Weights of a small transformer language model.
Size: 12 layers, width 160, 2 heads of 64 (1 for keys and values), MLP 448 SwiGLU, vocabulary 8192.
Architecture: biases, untied embeddings.
Training: a variant of Muon for these matrices, 123M tokens.
MLP neurons of a small language model. Each row is named by its layer, matrix (gate and up: input weights) and neuron, and shows model dimensions 0-127. Each number is 200 + 30 x the weight over its row's rms, rounded and kept within 0 to 999. A neuron's up and down rows have the sign that makes its largest values positive.
Before each neuron's rows, "fires on" lists the tokens most often at its 100 highest values on Wikipedia text that the model never trained on.

fires on: " inter", " re", " Inter", " pre", " multi", " Ex"
L2.gate1,179,194,205,154,196,182,167,148,204,203,218,175,188,210,230,204,178,209,221,191,199,251,177,220,220,229,190,176,184,225,186,212,218,191,199,228,141,180,171,157,134,169,218,224,177,188,210,248,141,237,184,231,154,179,221,178,208,242,164,234,193,177,203,168,220,209,161,164,181,235,190,161,136,169,206,189,171,232,255,134,191,203,146,204,235,142,174,183,150,236,200,186,221,235,211,225,171,243,175,211,216,189,177,167,208,207,174,236,243,179,239,201,186,194,223,234,242,205,191,226,175,258,215,251,138,193,168,150
L2.up1,172,209,197,162,218,151,173,147,197,195,239,212,199,218,176,224,188,197,240,166,218,264,180,185,218,203,208,159,170,192,188,193,184,189,204,223,198,152,182,184,187,182,228,193,192,184,215,198,141,258,178,224,166,187,240,172,197,240,196,239,184,151,232,187,208,230,175,178,217,233,227,190,143,122,196,158,171,198,260,146,168,192,196,190,216,147,157,192,191,241,198,201,193,239,166,220,149,198,158,216,190,166,190,158,189,191,185,231,240,184,231,175,195,196,214,233,240,218,210,205,191,220,207,242,155,214,171,147

fires on: " and", ",", ":"
L9.gate137,188,233,180,195,216,163,185,212,181,218,137,215,173,208,250,183,252,175,219,193,185,185,214,211,239,263,192,205,163,205,209,163,169,240,238,164,209,180,273,168,274,205,202,219,197,208,229,183,203,170,222,186,168,261,193,195,189,176,208,140,214,221,192,198,237,191,196,230,263,224,214,223,164,256,232,244,163,214,223,203,177,178,250,162,174,198,161,180,159,260,178,163,190,145,226,187,183,219,237,202,194,162,164,165,188,194,201,213,224,217,180,200,166,191,213,141,230,239,241,168,246,230,202,192,214,207,166,173
L9.up137,203,203,171,138,198,167,184,195,167,259,235,200,170,162,225,193,180,161,256,204,161,172,199,216,222,216,236,212,174,128,140,194,235,158,258,190,279,211,227,179,170,174,120,175,193,230,191,152,220,261,202,181,189,188,214,193,226,165,229,182,240,154,200,209,220,200,174,201,191,210,221,242,251,212,183,138,195,171,250,154,222,220,189,237,228,204,186,190,233,189,230,166,239,164,205,225,180,178,199,168,172,207,198,194,215,197,199,188,202,240,150,239,137,160,233,178,234,151,197,163,229,190,187,166,204,226,220,190

fires on: " This", "\"", " The", " These", " If", "This"
L3.gate369,170,200,158,149,255,174,198,187,195,173,209,184,211,191,214,204,216,137,153,213,235,187,176,216,194,130,215,150,188,196,250,189,213,213,178,232,191,238,156,193,190,212,191,181,230,181,224,270,215,183,188,223,214,254,162,255,201,232,208,221,166,237,177,242,246,186,207,192,165,157,193,184,233,233,151,215,245,183,189,190,194,192,177,191,169,219,281,231,182,182,243,181,193,158,215,203,156,144,232,164,241,220,151,174,191,160,209,179,228,252,177,168,176,181,168,166,218,142,161,164,184,216,221,232,242,221,215,213
L3.up369,152,208,204,196,166,152,227,166,196,184,156,224,185,280,228,196,189,202,197,207,243,183,241,219,213,212,175,216,224,191,190,220,206,124,176,200,248,206,147,202,223,232,221,214,210,197,193,190,201,199,219,197,163,178,168,230,164,190,199,224,167,145,138,197,218,205,187,204,243,193,153,184,184,233,201,172,186,173,217,177,211,229,255,217,257,191,183,219,237,176,204,232,198,153,174,200,227,210,275,249,191,174,160,182,217,183,230,193,224,241,164,193,180,198,148,197,178,235,216,229,118,149,250,296,235,259,203,189

fires on: ";"
L7.gate170,161,181,198,206,197,191,211,190,134,185,275,221,191,201,220,209,185,205,222,217,230,171,171,213,192,196,209,175,188,222,219,143,207,184,152,242,178,230,186,150,210,184,216,169,164,167,218,216,193,163,259,227,156,220,258,185,179,191,239,237,234,264,174,190,182,192,217,216,162,225,247,195,171,252,217,205,195,194,196,209,163,298,206,192,218,173,188,223,209,200,216,143,189,177,266,188,176,249,218,192,250,170,238,124,239,213,151,175,272,233,176,216,190,240,200,247,222,214,147,266,219,197,215,203,192,206,206,200
L7.up170,199,189,220,202,228,157,193,219,202,184,226,219,174,188,213,253,217,200,206,238,146,209,232,166,255,166,211,229,154,208,214,167,165,209,237,196,140,194,309,199,164,176,209,191,249,171,164,186,200,208,230,205,179,177,234,245,164,181,166,182,201,197,182,206,142,183,186,163,195,229,214,258,213,155,214,203,205,212,221,159,183,204,205,152,199,189,231,214,217,220,210,273,241,203,224,165,256,165,172,194,213,195,167,173,218,196,185,211,201,192,221,200,142,210,219,212,201,208,207,162,156,137,209,227,227,191,222,208

fires on: " inter", " pre", " sur", " Pre"
L3.gate415,219,214,223,151,234,186,194,241,206,161,249,218,229,195,172,240,182,183,225,154,190,175,188,179,260,242,185,181,226,219,185,203,217,185,204,175,166,187,153,164,228,214,238,239,199,170,203,172,214,196,177,231,212,202,217,217,169,160,242,190,178,180,172,195,211,203,145,187,224,209,182,199,163,141,154,193,198,160,228,178,247,198,145,236,214,186,179,217,178,248,233,185,225,242,154,228,223,197,191,132,198,177,138,123,160,235,147,245,219,223,174,136,170,245,222,242,219,185,182,208,183,226,232,221,199,196,196,220
L3.up415,189,186,223,139,253,172,186,197,226,152,226,167,195,175,163,170,170,189,231,178,251,173,228,179,251,232,175,151,221,206,193,204,203,180,209,178,224,232,183,185,209,153,188,229,142,204,210,227,248,196,178,195,243,205,217,215,189,154,215,212,169,164,189,196,196,189,222,185,195,230,159,200,169,158,178,264,166,171,174,243,203,230,102,185,183,183,199,190,218,222,225,228,181,218,170,238,192,180,181,132,173,179,207,188,196,212,179,260,203,187,185,156,242,226,229,217,184,193,184,215,203,281,220,263,194,173,209,180

fires on: "ed", "d", "se", " |", "een", "nd"
L2.gate268,169,195,139,216,178,200,217,185,234,230,236,234,189,182,147,251,240,227,256,204,246,219,228,192,211,206,163,236,208,199,193,146,172,185,190,187,164,218,241,214,209,189,201,174,258,182,255,169,206,188,246,206,217,221,271,227,160,198,136,222,220,224,209,200,199,126,218,209,202,244,240,146,156,230,218,185,166,202,179,218,200,233,208,182,170,157,258,200,211,202,161,209,198,135,189,203,185,186,170,213,165,207,134,222,194,234,186,224,236,199,169,203,172,194,194,161,263,159,165,230,223,201,170,149,203,225,155,185
L2.up268,169,207,198,173,190,219,233,192,232,210,209,215,189,241,120,186,175,198,254,198,163,193,178,195,241,186,145,236,182,169,224,190,199,181,214,189,185,214,214,181,205,249,226,145,218,192,158,192,203,191,173,207,185,224,241,203,199,248,142,178,149,175,188,294,206,156,225,201,179,223,202,272,180,226,154,242,213,207,165,226,230,192,170,168,180,173,236,236,165,192,181,187,218,169,166,143,206,182,218,203,213,222,174,190,161,150,197,271,207,156,240,218,230,199,187,192,200,165,241,235,169,212,210,176,222,191,212,210

fires on: "\"", "'", " statistics"
L2.gate319,188,199,195,189,233,211,195,240,137,167,166,171,209,223,209,182,178,223,157,178,206,209,226,212,205,167,222,213,226,199,200,227,207,194,176,174,188,242,212,165,125,185,243,231,208,232,185,265,200,220,189,222,165,181,171,216,214,161,181,242,249,214,206,197,261,190,202,174,224,238,185,141,185,196,165,221,193,183,212,275,226,196,155,180,202,234,195,144,201,210,157,167,130,157,197,229,211,206,213,141,193,223,168,215,178,133,223,163,179,233,151,148,194,190,208,198,228,133,219,198,204,235,177,187,233,218,184,182
L2.up319,218,236,159,203,231,168,213,238,198,175,176,160,231,204,136,205,233,212,197,188,178,215,263,188,195,199,174,233,198,236,237,224,184,213,252,157,221,216,207,195,187,266,154,179,151,200,184,220,288,183,139,165,172,227,238,168,207,163,210,216,213,210,192,211,232,170,242,192,183,267,229,203,211,199,165,205,200,190,194,188,218,178,221,158,232,254,143,205,223,193,220,204,253,196,187,142,236,237,245,199,233,257,221,249,229,210,213,238,201,178,177,135,180,196,246,144,162,224,215,227,177,212,206,150,223,173,174,206

fires on: " Country", " United", " South", " GD", " countries", " North"
L3.gate135,220,179,163,182,196,189,191,217,242,195,219,166,165,228,193,218,192,178,208,142,206,192,171,174,172,208,230,142,244,185,239,173,199,164,195,235,221,214,253,200,153,162,243,185,235,182,229,163,152,199,233,203,197,241,164,201,188,169,222,166,187,195,169,172,180,194,241,205,232,147,171,185,236,153,206,219,253,158,198,223,202,200,223,197,194,171,215,197,247,228,205,183,275,225,188,229,188,103,172,150,153,232,182,156,185,219,223,243,240,178,201,208,192,179,207,211,201,159,170,145,224,255,131,192,198,201,184,233
L3.up135,220,198,233,196,195,199,220,264,277,178,192,207,190,237,200,157,223,198,232,151,240,192,188,201,171,165,181,218,226,171,126,222,183,203,202,262,199,208,246,182,158,191,232,225,184,221,195,216,195,235,146,221,198,274,233,227,205,176,240,184,219,155,188,236,224,195,190,181,225,195,213,232,201,126,220,227,210,163,174,152,187,201,177,235,145,257,167,233,196,230,189,165,230,224,219,191,184,167,198,120,193,188,210,189,187,229,208,251,187,251,218,166,199,213,156,177,162,210,164,168,207,245,214,207,178,239,173,227

fires on: " ", " South", " Western", " Central", " North", " Northern"
L9.gate58,162,214,130,192,171,194,189,228,243,228,170,203,195,213,226,212,233,237,262,195,209,218,250,205,196,212,226,177,205,220,247,158,198,183,217,210,184,200,265,144,215,133,204,215,243,202,193,160,200,246,211,226,156,216,161,231,220,175,185,196,205,200,198,248,233,207,186,229,236,155,166,199,261,157,267,186,143,144,210,179,184,191,199,201,145,172,200,192,167,164,206,240,237,233,179,208,217,119,214,224,243,204,178,203,204,187,215,215,230,200,192,174,165,175,234,201,190,173,227,213,155,191,235,200,228,202,201,137
L9.up58,220,180,217,161,221,202,165,209,197,169,188,123,162,162,177,171,150,194,207,195,242,220,161,184,184,181,180,214,189,214,200,215,173,216,199,172,199,243,244,241,182,110,228,217,218,170,238,229,198,181,203,178,230,200,237,180,225,217,240,186,244,162,186,180,194,221,191,210,262,156,179,225,210,152,260,215,212,146,194,199,190,203,172,192,196,184,234,146,251,229,213,198,241,124,205,129,189,182,196,189,208,196,200,178,203,194,194,206,166,195,241,204,234,208,157,199,221,232,233,170,184,240,159,240,262,228,230,166

fires on: "a", "i", "o", "u", "e"
L7.gate417,216,179,167,254,184,195,213,158,183,188,180,195,167,266,200,200,221,204,182,271,219,155,148,148,195,154,246,209,183,222,226,207,214,240,204,130,184,165,170,224,184,196,270,180,229,198,182,219,196,187,199,127,136,266,183,210,225,210,176,216,172,180,191,197,186,222,180,219,143,188,164,197,191,236,145,168,212,225,234,186,180,250,212,161,192,211,191,170,209,182,213,224,237,191,259,96,226,193,199,206,218,195,187,206,178,186,173,176,210,219,192,262,198,181,172,209,239,191,166,188,200,207,224,221,208,120,196,187
L7.up417,243,183,217,196,177,251,200,183,248,169,190,200,190,254,152,205,208,198,212,140,210,237,221,149,196,191,164,195,231,264,198,166,276,209,238,173,218,157,194,243,246,169,175,191,197,226,218,189,168,220,216,159,183,215,181,187,192,184,152,140,191,242,227,149,185,226,233,190,180,208,215,259,204,203,173,238,188,203,227,210,178,226,235,175,216,264,188,211,195,166,185,251,184,230,160,175,217,226,221,182,192,188,192,206,151,193,220,174,171,183,173,317,220,188,222,183,216,226,198,225,207,175,215,217,167,155,181,247

fires on: " |", ",", "ima"
L7.gate447,155,205,194,246,196,229,185,231,221,182,222,258,215,235,195,201,193,142,190,222,192,192,188,231,143,186,236,237,224,201,189,156,204,197,195,204,256,246,205,247,148,188,202,191,206,196,205,184,209,195,168,232,199,214,196,283,190,185,211,245,199,258,189,216,182,198,222,193,229,184,204,182,224,282,151,158,227,249,213,119,221,161,230,207,230,187,202,186,213,199,140,224,162,202,179,179,192,158,214,229,205,225,214,169,184,210,232,213,171,230,180,199,256,212,137,282,189,240,232,189,224,222,176,208,235,212,197,212
L7.up447,182,212,205,200,197,264,170,156,177,202,157,247,234,187,181,218,205,199,194,208,173,204,190,242,244,219,187,188,170,207,261,200,198,193,176,243,197,204,200,145,154,201,177,194,173,184,270,204,222,244,235,190,216,249,275,199,196,179,236,186,178,212,179,195,210,196,196,183,163,166,228,213,168,144,177,221,222,263,168,220,182,163,187,170,172,142,246,260,193,188,201,222,212,195,186,236,174,211,166,215,205,243,244,205,153,198,178,197,213,227,238,225,185,232,155,165,172,211,238,215,233,219,195,202,197,227,231,163

fires on: "-"
L7.gate209,235,225,223,170,192,198,156,171,236,169,159,206,163,206,211,173,227,180,201,198,162,204,208,260,233,201,198,233,150,220,243,156,197,212,200,196,251,201,186,187,189,191,197,208,217,258,163,186,189,207,208,222,184,117,211,227,214,185,179,194,240,189,214,223,221,178,205,184,209,216,180,219,109,204,220,204,188,238,187,220,180,223,208,221,257,163,213,246,227,219,251,174,197,238,229,187,151,211,203,194,209,195,192,196,154,245,237,211,205,183,198,223,204,274,135,186,219,187,233,196,207,190,187,135,223,204,157,229
L7.up209,157,186,187,172,232,178,208,178,268,201,171,225,204,224,227,173,176,213,218,218,185,192,136,253,208,205,151,265,178,247,218,202,214,200,189,202,217,233,154,228,233,174,193,165,148,236,189,165,205,228,242,181,160,203,173,226,223,226,241,192,228,197,201,168,198,191,205,161,244,194,218,216,185,199,164,191,264,134,167,142,211,237,110,218,220,178,134,194,208,214,216,215,226,226,274,153,227,200,158,220,179,243,196,176,162,190,164,184,205,183,172,162,213,208,194,169,235,195,183,213,255,184,270,194,234,191,161,217

fires on: " |", "|", ";"
L7.gate53,215,228,134,190,197,158,221,239,219,144,208,181,218,242,162,200,227,177,151,208,269,204,219,244,205,146,213,172,205,191,173,183,187,181,162,220,191,214,229,158,212,174,183,178,202,152,208,195,206,183,208,176,215,192,248,204,218,209,162,190,219,222,233,231,226,183,202,197,267,213,186,194,191,197,172,241,225,192,169,182,172,168,223,168,189,134,223,193,266,213,214,246,206,227,196,166,193,241,205,230,194,204,174,177,186,228,252,197,217,161,195,209,155,180,147,226,179,189,266,215,204,225,216,194,243,136,183,221
L7.up53,161,233,161,139,172,233,181,180,181,189,225,257,234,175,193,210,216,232,191,190,210,209,178,258,193,211,193,173,209,172,216,229,232,193,171,233,197,196,250,231,146,212,193,212,194,205,197,192,211,232,225,235,164,253,234,166,157,241,208,171,231,176,216,241,206,255,193,172,109,214,201,202,202,236,166,226,183,195,240,201,224,215,226,199,179,192,163,259,169,211,151,183,232,208,185,199,230,244,207,232,236,172,261,209,195,146,173,173,163,172,165,174,208,228,183,232,199,200,239,207,242,265,174,192,229,183,243,199

fires on: " to", ")", " in", "born", " played"
L2.gate16,226,203,181,248,142,235,229,176,176,222,141,197,233,225,180,200,168,181,184,170,157,221,218,228,192,199,152,214,228,175,240,231,188,270,131,235,207,212,211,184,162,209,205,214,139,225,196,204,227,179,183,207,207,192,161,182,175,232,133,201,213,184,170,227,191,136,175,256,169,204,180,158,179,204,231,179,207,189,200,159,206,184,262,234,200,210,200,182,158,194,267,226,187,174,162,207,157,195,176,215,233,189,197,178,228,193,240,197,228,242,232,199,172,188,191,208,206,186,214,129,215,175,222,170,193,129,254,239
L2.up16,212,244,206,207,162,201,229,184,173,145,238,187,190,211,194,205,202,228,187,208,181,242,210,194,163,182,174,212,212,238,237,184,166,199,211,169,195,215,209,216,203,174,197,187,205,169,168,223,185,160,177,203,215,201,226,169,165,193,225,191,215,177,228,242,233,181,158,171,172,213,231,186,205,197,170,203,260,149,167,156,197,215,235,176,186,197,165,255,207,193,212,228,214,229,236,205,248,208,213,276,208,135,165,223,219,262,142,195,228,221,189,191,270,192,257,224,197,216,207,299,263,168,202,182,202,231,218,170

fires on: ")", ";"
L2.gate305,167,207,231,161,238,205,236,224,186,199,167,205,173,232,206,230,172,201,185,210,212,225,202,186,219,183,153,195,209,186,249,134,167,209,190,202,204,217,223,164,168,209,196,173,210,217,215,271,196,207,190,182,239,203,161,216,200,113,224,207,231,229,219,255,208,132,205,246,192,228,207,217,176,267,199,178,184,176,212,166,194,161,175,190,220,211,210,211,199,229,195,185,179,230,289,215,167,183,218,227,159,219,242,190,123,216,203,253,217,162,170,198,235,155,212,190,171,270,193,130,242,207,197,226,230,203,160,181
L2.up305,204,233,166,189,232,146,187,190,255,182,155,167,205,179,209,172,186,164,135,229,137,244,182,204,188,179,236,158,226,198,202,141,196,211,208,186,180,205,260,234,153,176,199,197,203,199,160,152,165,221,166,173,192,190,237,193,156,185,198,204,191,152,213,147,225,145,183,178,240,218,267,274,161,204,192,212,196,182,202,197,169,224,177,190,245,157,227,191,248,228,233,214,201,204,230,187,210,222,229,181,260,225,212,188,164,198,218,239,207,190,176,208,183,180,223,198,251,223,202,209,265,174,233,204,212,250,220,158

fires on: "=", " in", "\n\n", ")", "."
L2.gate321,244,199,194,223,165,233,202,163,199,243,228,189,203,200,210,190,222,158,213,209,154,233,249,180,164,163,179,213,168,188,209,255,239,202,204,201,274,182,191,185,205,166,221,199,198,186,245,213,187,201,166,153,212,172,225,195,237,251,129,201,178,203,135,223,201,188,157,186,175,178,215,164,223,229,226,222,202,260,200,244,179,182,222,205,195,155,192,197,182,251,214,147,185,157,164,204,193,224,195,255,259,169,211,167,225,162,200,218,184,247,233,214,194,246,186,203,187,171,227,195,203,185,219,184,167,155,223,173
L2.up321,188,223,207,215,201,181,177,197,234,178,180,187,196,213,201,199,211,279,240,211,171,253,233,191,123,212,193,215,197,235,200,201,240,204,187,208,189,221,185,193,171,181,193,279,157,219,168,239,197,196,221,181,203,233,239,253,267,237,206,229,203,264,216,229,163,188,202,200,166,202,259,145,167,246,211,193,135,198,177,237,223,195,186,172,199,151,220,202,151,179,174,196,156,164,241,243,247,234,199,206,164,162,224,228,250,201,178,208,208,235,179,205,213,206,156,248,180,212,175,235,148,168,208,190,204,211,177,154

fires on: "\"", "G", "F"
L3.gate3,185,200,160,175,226,207,167,244,172,194,186,159,226,202,216,188,169,170,174,221,197,175,207,246,189,183,170,164,189,178,249,194,215,216,200,175,190,221,254,186,253,217,144,215,196,206,183,227,217,178,139,234,230,246,144,254,208,189,199,256,192,197,192,187,270,121,227,199,223,147,189,195,197,179,140,212,148,195,205,188,169,186,160,211,207,184,201,236,188,187,251,195,230,176,180,209,193,194,204,198,166,209,202,178,228,180,191,177,247,225,216,228,177,205,213,214,251,129,197,144,240,194,200,224,246,176,252,227
L3.up3,221,229,194,145,150,192,226,195,177,188,159,217,211,232,196,272,247,160,161,138,229,176,217,166,190,209,211,233,213,205,223,279,214,183,215,171,181,185,184,240,192,174,237,201,220,204,217,115,202,159,182,186,155,200,178,213,152,182,176,150,176,213,213,161,144,159,226,197,204,216,182,180,194,161,186,218,239,187,224,202,272,198,214,181,265,253,206,266,257,221,220,237,219,134,182,184,197,214,202,211,158,226,235,203,235,181,248,253,221,227,211,192,178,208,199,210,255,174,186,222,181,199,172,198,194,268,210,208

fires on: "–", " |", "r", "2", "6"
L5.gate188,213,159,193,199,208,222,151,220,157,193,199,179,161,196,240,210,260,203,167,201,200,253,164,195,191,197,269,221,195,230,176,237,232,228,164,199,170,207,224,200,208,217,172,225,170,184,232,188,222,198,199,210,208,169,175,205,210,256,218,127,205,233,144,199,185,208,203,256,169,218,199,156,266,265,231,238,227,196,210,136,221,178,217,159,205,184,164,183,250,188,222,185,208,210,195,251,216,172,195,231,156,235,180,235,194,200,242,206,198,219,215,127,202,191,175,222,182,131,257,220,211,227,174,199,179,177,203,172
L5.up188,151,168,126,169,171,206,191,225,229,180,186,227,189,206,173,212,226,240,177,157,231,214,135,204,225,231,195,239,210,167,117,219,244,189,195,245,186,164,236,197,230,153,264,205,209,190,200,219,162,233,251,230,140,178,170,183,174,171,175,172,232,232,250,207,219,233,222,207,190,232,223,207,211,221,221,184,181,193,161,186,236,246,200,187,138,174,212,213,224,218,181,219,164,188,215,189,164,164,154,251,171,191,172,186,212,238,136,212,209,213,225,229,217,263,130,196,211,158,172,195,184,221,200,188,182,179,190,207

fires on: ",", " and", " German", ":", "American", " American"
L9.gate178,176,206,152,247,181,196,208,199,128,220,194,263,133,206,194,220,192,175,124,209,195,233,193,245,229,196,233,191,224,199,141,206,217,170,207,179,205,181,216,154,203,148,188,221,196,160,175,199,251,205,204,212,182,236,180,232,197,205,247,176,161,206,217,206,218,237,200,167,207,192,213,237,156,162,146,160,191,234,187,183,185,153,195,173,191,174,216,151,229,217,277,176,165,163,207,174,222,256,186,211,236,223,172,174,192,218,243,235,191,167,176,189,175,142,160,201,175,228,224,218,199,196,174,216,252,223,215,226
L9.up178,209,246,215,208,178,216,235,186,242,229,217,228,217,166,220,198,202,192,182,183,194,181,193,193,211,225,187,172,148,206,234,169,181,201,235,207,243,189,195,255,193,147,231,208,211,234,178,176,172,248,213,239,202,156,209,242,219,183,183,150,201,229,180,241,216,186,244,214,188,255,222,214,266,155,209,135,228,202,197,199,249,201,225,219,246,148,239,182,210,200,216,190,219,200,188,192,210,165,200,161,245,107,234,176,259,247,186,192,181,204,202,189,167,162,162,241,188,155,208,171,228,224,226,200,177,184,172,224

fires on: " of", "\n\n", " in", ":", "be"
L3.gate57,203,182,228,208,226,184,176,215,154,234,235,207,218,212,222,243,225,128,236,147,217,262,190,182,222,189,218,136,182,196,177,218,207,126,191,227,153,203,242,186,125,202,211,224,189,203,187,192,181,153,212,192,205,229,185,163,225,170,214,204,185,214,192,222,193,209,229,220,193,178,191,225,142,207,171,194,216,141,219,225,215,169,221,185,201,196,206,213,174,181,228,212,199,191,181,229,210,193,275,205,174,220,172,183,188,244,146,182,243,226,182,238,194,229,189,179,205,219,220,205,133,202,163,183,201,142,254,229
L3.up57,179,219,151,185,162,224,196,204,229,186,174,174,196,214,190,203,148,223,236,187,132,182,154,167,245,207,186,186,200,235,230,182,188,238,265,200,123,253,179,203,268,192,170,170,175,224,171,197,169,203,207,213,208,183,221,187,194,189,236,211,178,211,254,121,228,173,226,191,214,196,189,194,218,172,208,164,235,206,211,188,172,261,188,228,241,239,212,199,164,215,203,223,183,212,205,187,173,177,249,174,150,231,218,231,242,213,181,157,212,194,197,146,199,223,166,223,178,172,161,179,195,211,189,209,155,200,177,206

fires on: " album", " single", " song", " film", " scored", " |"
L2.gate177,167,202,174,232,177,211,189,208,183,217,187,184,216,172,208,177,237,254,152,250,243,224,204,192,174,208,199,200,208,190,172,153,226,175,211,225,211,259,176,148,217,210,162,203,228,169,219,185,123,185,212,167,203,258,193,237,165,187,214,188,211,241,172,251,202,154,204,195,178,223,210,196,167,211,211,182,212,233,156,152,240,228,207,164,223,207,173,236,228,163,186,189,200,196,185,200,179,211,175,187,133,189,246,181,244,226,181,210,252,240,217,192,203,225,192,203,206,189,159,214,181,200,243,172,252,219,141,181
L2.up177,136,183,237,172,172,246,229,135,188,196,208,191,222,226,198,148,185,185,216,192,234,187,233,186,231,157,172,236,158,245,193,217,202,188,193,195,187,204,273,217,179,187,161,196,222,230,162,200,221,244,144,190,175,221,239,202,188,199,162,221,146,218,167,213,201,261,203,193,213,189,237,225,164,189,174,220,196,275,149,202,177,167,132,181,174,172,213,184,215,244,162,230,161,113,175,184,219,198,149,222,182,153,268,231,190,205,194,161,207,197,172,221,193,202,184,173,192,210,243,219,232,213,262,211,171,227,205,231

fires on: " of", "d", " into", "ted", "ed"
L2.gate417,213,189,222,194,192,187,216,185,209,259,175,218,150,157,214,177,205,147,234,253,178,229,232,204,196,218,199,203,185,191,164,254,220,226,195,206,208,191,197,175,199,172,182,160,270,179,234,188,200,195,157,210,242,182,202,215,208,179,185,228,208,182,259,234,219,157,214,217,217,214,182,154,171,288,213,222,249,186,204,171,220,208,236,257,182,184,218,155,142,217,215,226,158,165,161,177,215,158,252,172,181,192,166,201,199,174,193,233,201,201,215,171,185,175,194,199,217,242,209,171,285,192,268,178,210,221,219,190
L2.up417,178,199,232,228,194,148,202,195,153,143,215,235,257,203,189,163,180,220,221,228,203,235,222,250,224,250,199,230,182,251,270,197,224,232,160,203,176,217,196,219,199,157,224,199,175,231,199,198,232,195,149,228,206,242,221,229,229,241,168,218,189,125,239,250,229,179,164,215,150,166,189,202,181,206,198,212,241,174,176,221,164,200,192,237,160,174,185,172,193,191,183,217,136,192,144,166,240,215,207,182,161,207,187,193,208,208,176,205,233,236,179,188,184,176,176,162,194,172,216,225,216,176,197,223,247,193,257,219

fires on: "19", "=", "e", ")", "ace"
L2.gate178,156,190,189,234,235,148,244,233,184,220,221,231,195,175,188,205,243,277,197,158,208,227,252,215,180,187,188,227,150,185,210,232,152,158,179,247,207,199,110,182,232,197,237,214,203,193,218,278,194,189,178,163,172,214,226,218,222,195,165,210,216,207,198,216,159,219,165,218,249,172,171,185,217,272,215,172,231,245,206,217,185,185,202,162,245,189,209,204,204,149,235,188,190,178,217,203,203,183,178,213,232,202,170,222,241,202,206,214,240,213,170,249,209,195,160,220,196,203,171,224,252,243,251,190,151,199,188,226
L2.up178,208,243,178,199,190,116,221,179,167,183,172,175,168,159,241,198,220,258,226,135,159,207,184,193,194,168,170,206,164,190,173,233,135,165,211,202,174,203,162,217,246,193,245,220,225,230,246,196,142,174,190,168,211,223,174,168,232,195,208,160,205,212,221,231,208,177,173,241,241,204,190,185,215,198,222,179,173,240,168,252,239,237,212,207,197,190,201,194,252,195,213,224,155,156,199,211,185,178,150,185,243,179,211,213,231,219,234,231,247,179,211,226,232,183,197,213,179,179,131,238,158,175,263,181,266,195,229,193

fires on: " |", "e", "s", "R"
L5.gate75,186,209,192,202,215,226,245,218,155,149,250,215,196,238,96,212,213,147,197,218,216,218,181,178,163,187,203,177,170,170,160,187,198,184,193,204,256,251,147,186,151,231,189,154,221,217,156,211,224,200,238,217,183,165,199,175,197,202,203,236,223,239,177,265,130,238,129,155,193,191,212,253,198,201,196,135,245,242,191,199,224,207,195,169,197,153,226,195,220,226,244,214,174,191,196,199,198,203,159,230,252,197,183,217,198,175,176,184,225,203,186,144,235,174,224,209,220,199,174,219,201,236,189,169,209,215,202,158
L5.up75,235,212,195,245,226,200,223,168,250,215,194,199,169,231,145,219,207,168,185,212,213,181,203,223,222,210,220,167,166,163,174,234,165,242,212,205,234,189,200,179,247,207,182,230,232,176,275,257,198,166,197,174,174,232,191,227,208,193,184,217,208,170,180,188,193,218,240,174,198,172,241,212,228,181,259,174,227,211,187,210,148,216,175,175,242,234,215,224,261,200,256,237,133,197,197,260,159,192,217,262,282,195,231,208,196,216,160,158,255,181,177,206,177,184,196,198,204,207,158,195,177,190,217,201,182,231,189,191

fires on: "a", "i", "o", "e", "u"
L7.gate52,206,204,131,239,191,251,157,210,190,205,151,192,189,263,199,182,189,227,204,182,192,211,200,165,210,179,171,220,197,239,237,177,187,216,238,219,226,261,254,178,196,170,250,175,239,116,201,206,204,217,198,204,171,198,171,236,231,126,213,137,179,144,215,155,200,192,189,204,160,218,173,244,175,213,230,215,209,201,227,221,194,209,255,171,254,189,178,170,220,249,193,186,228,204,227,203,204,205,226,192,163,165,169,234,162,253,198,182,207,224,205,209,174,194,216,172,197,229,174,174,248,183,230,227,213,206,203,253
L7.up52,179,248,186,232,198,229,212,167,213,190,198,179,176,203,237,199,200,232,214,155,223,206,163,208,175,224,208,237,260,198,168,188,216,211,173,189,188,210,191,181,203,210,227,218,234,188,220,197,286,212,168,185,133,244,167,220,209,206,231,184,242,183,169,170,204,181,206,245,181,204,207,253,217,180,161,221,178,216,264,225,192,178,248,156,245,175,178,175,205,217,154,205,154,268,212,200,180,240,200,199,208,198,189,219,217,254,205,180,166,210,231,260,173,148,225,180,209,170,127,139,211,214,238,186,199,120,193,247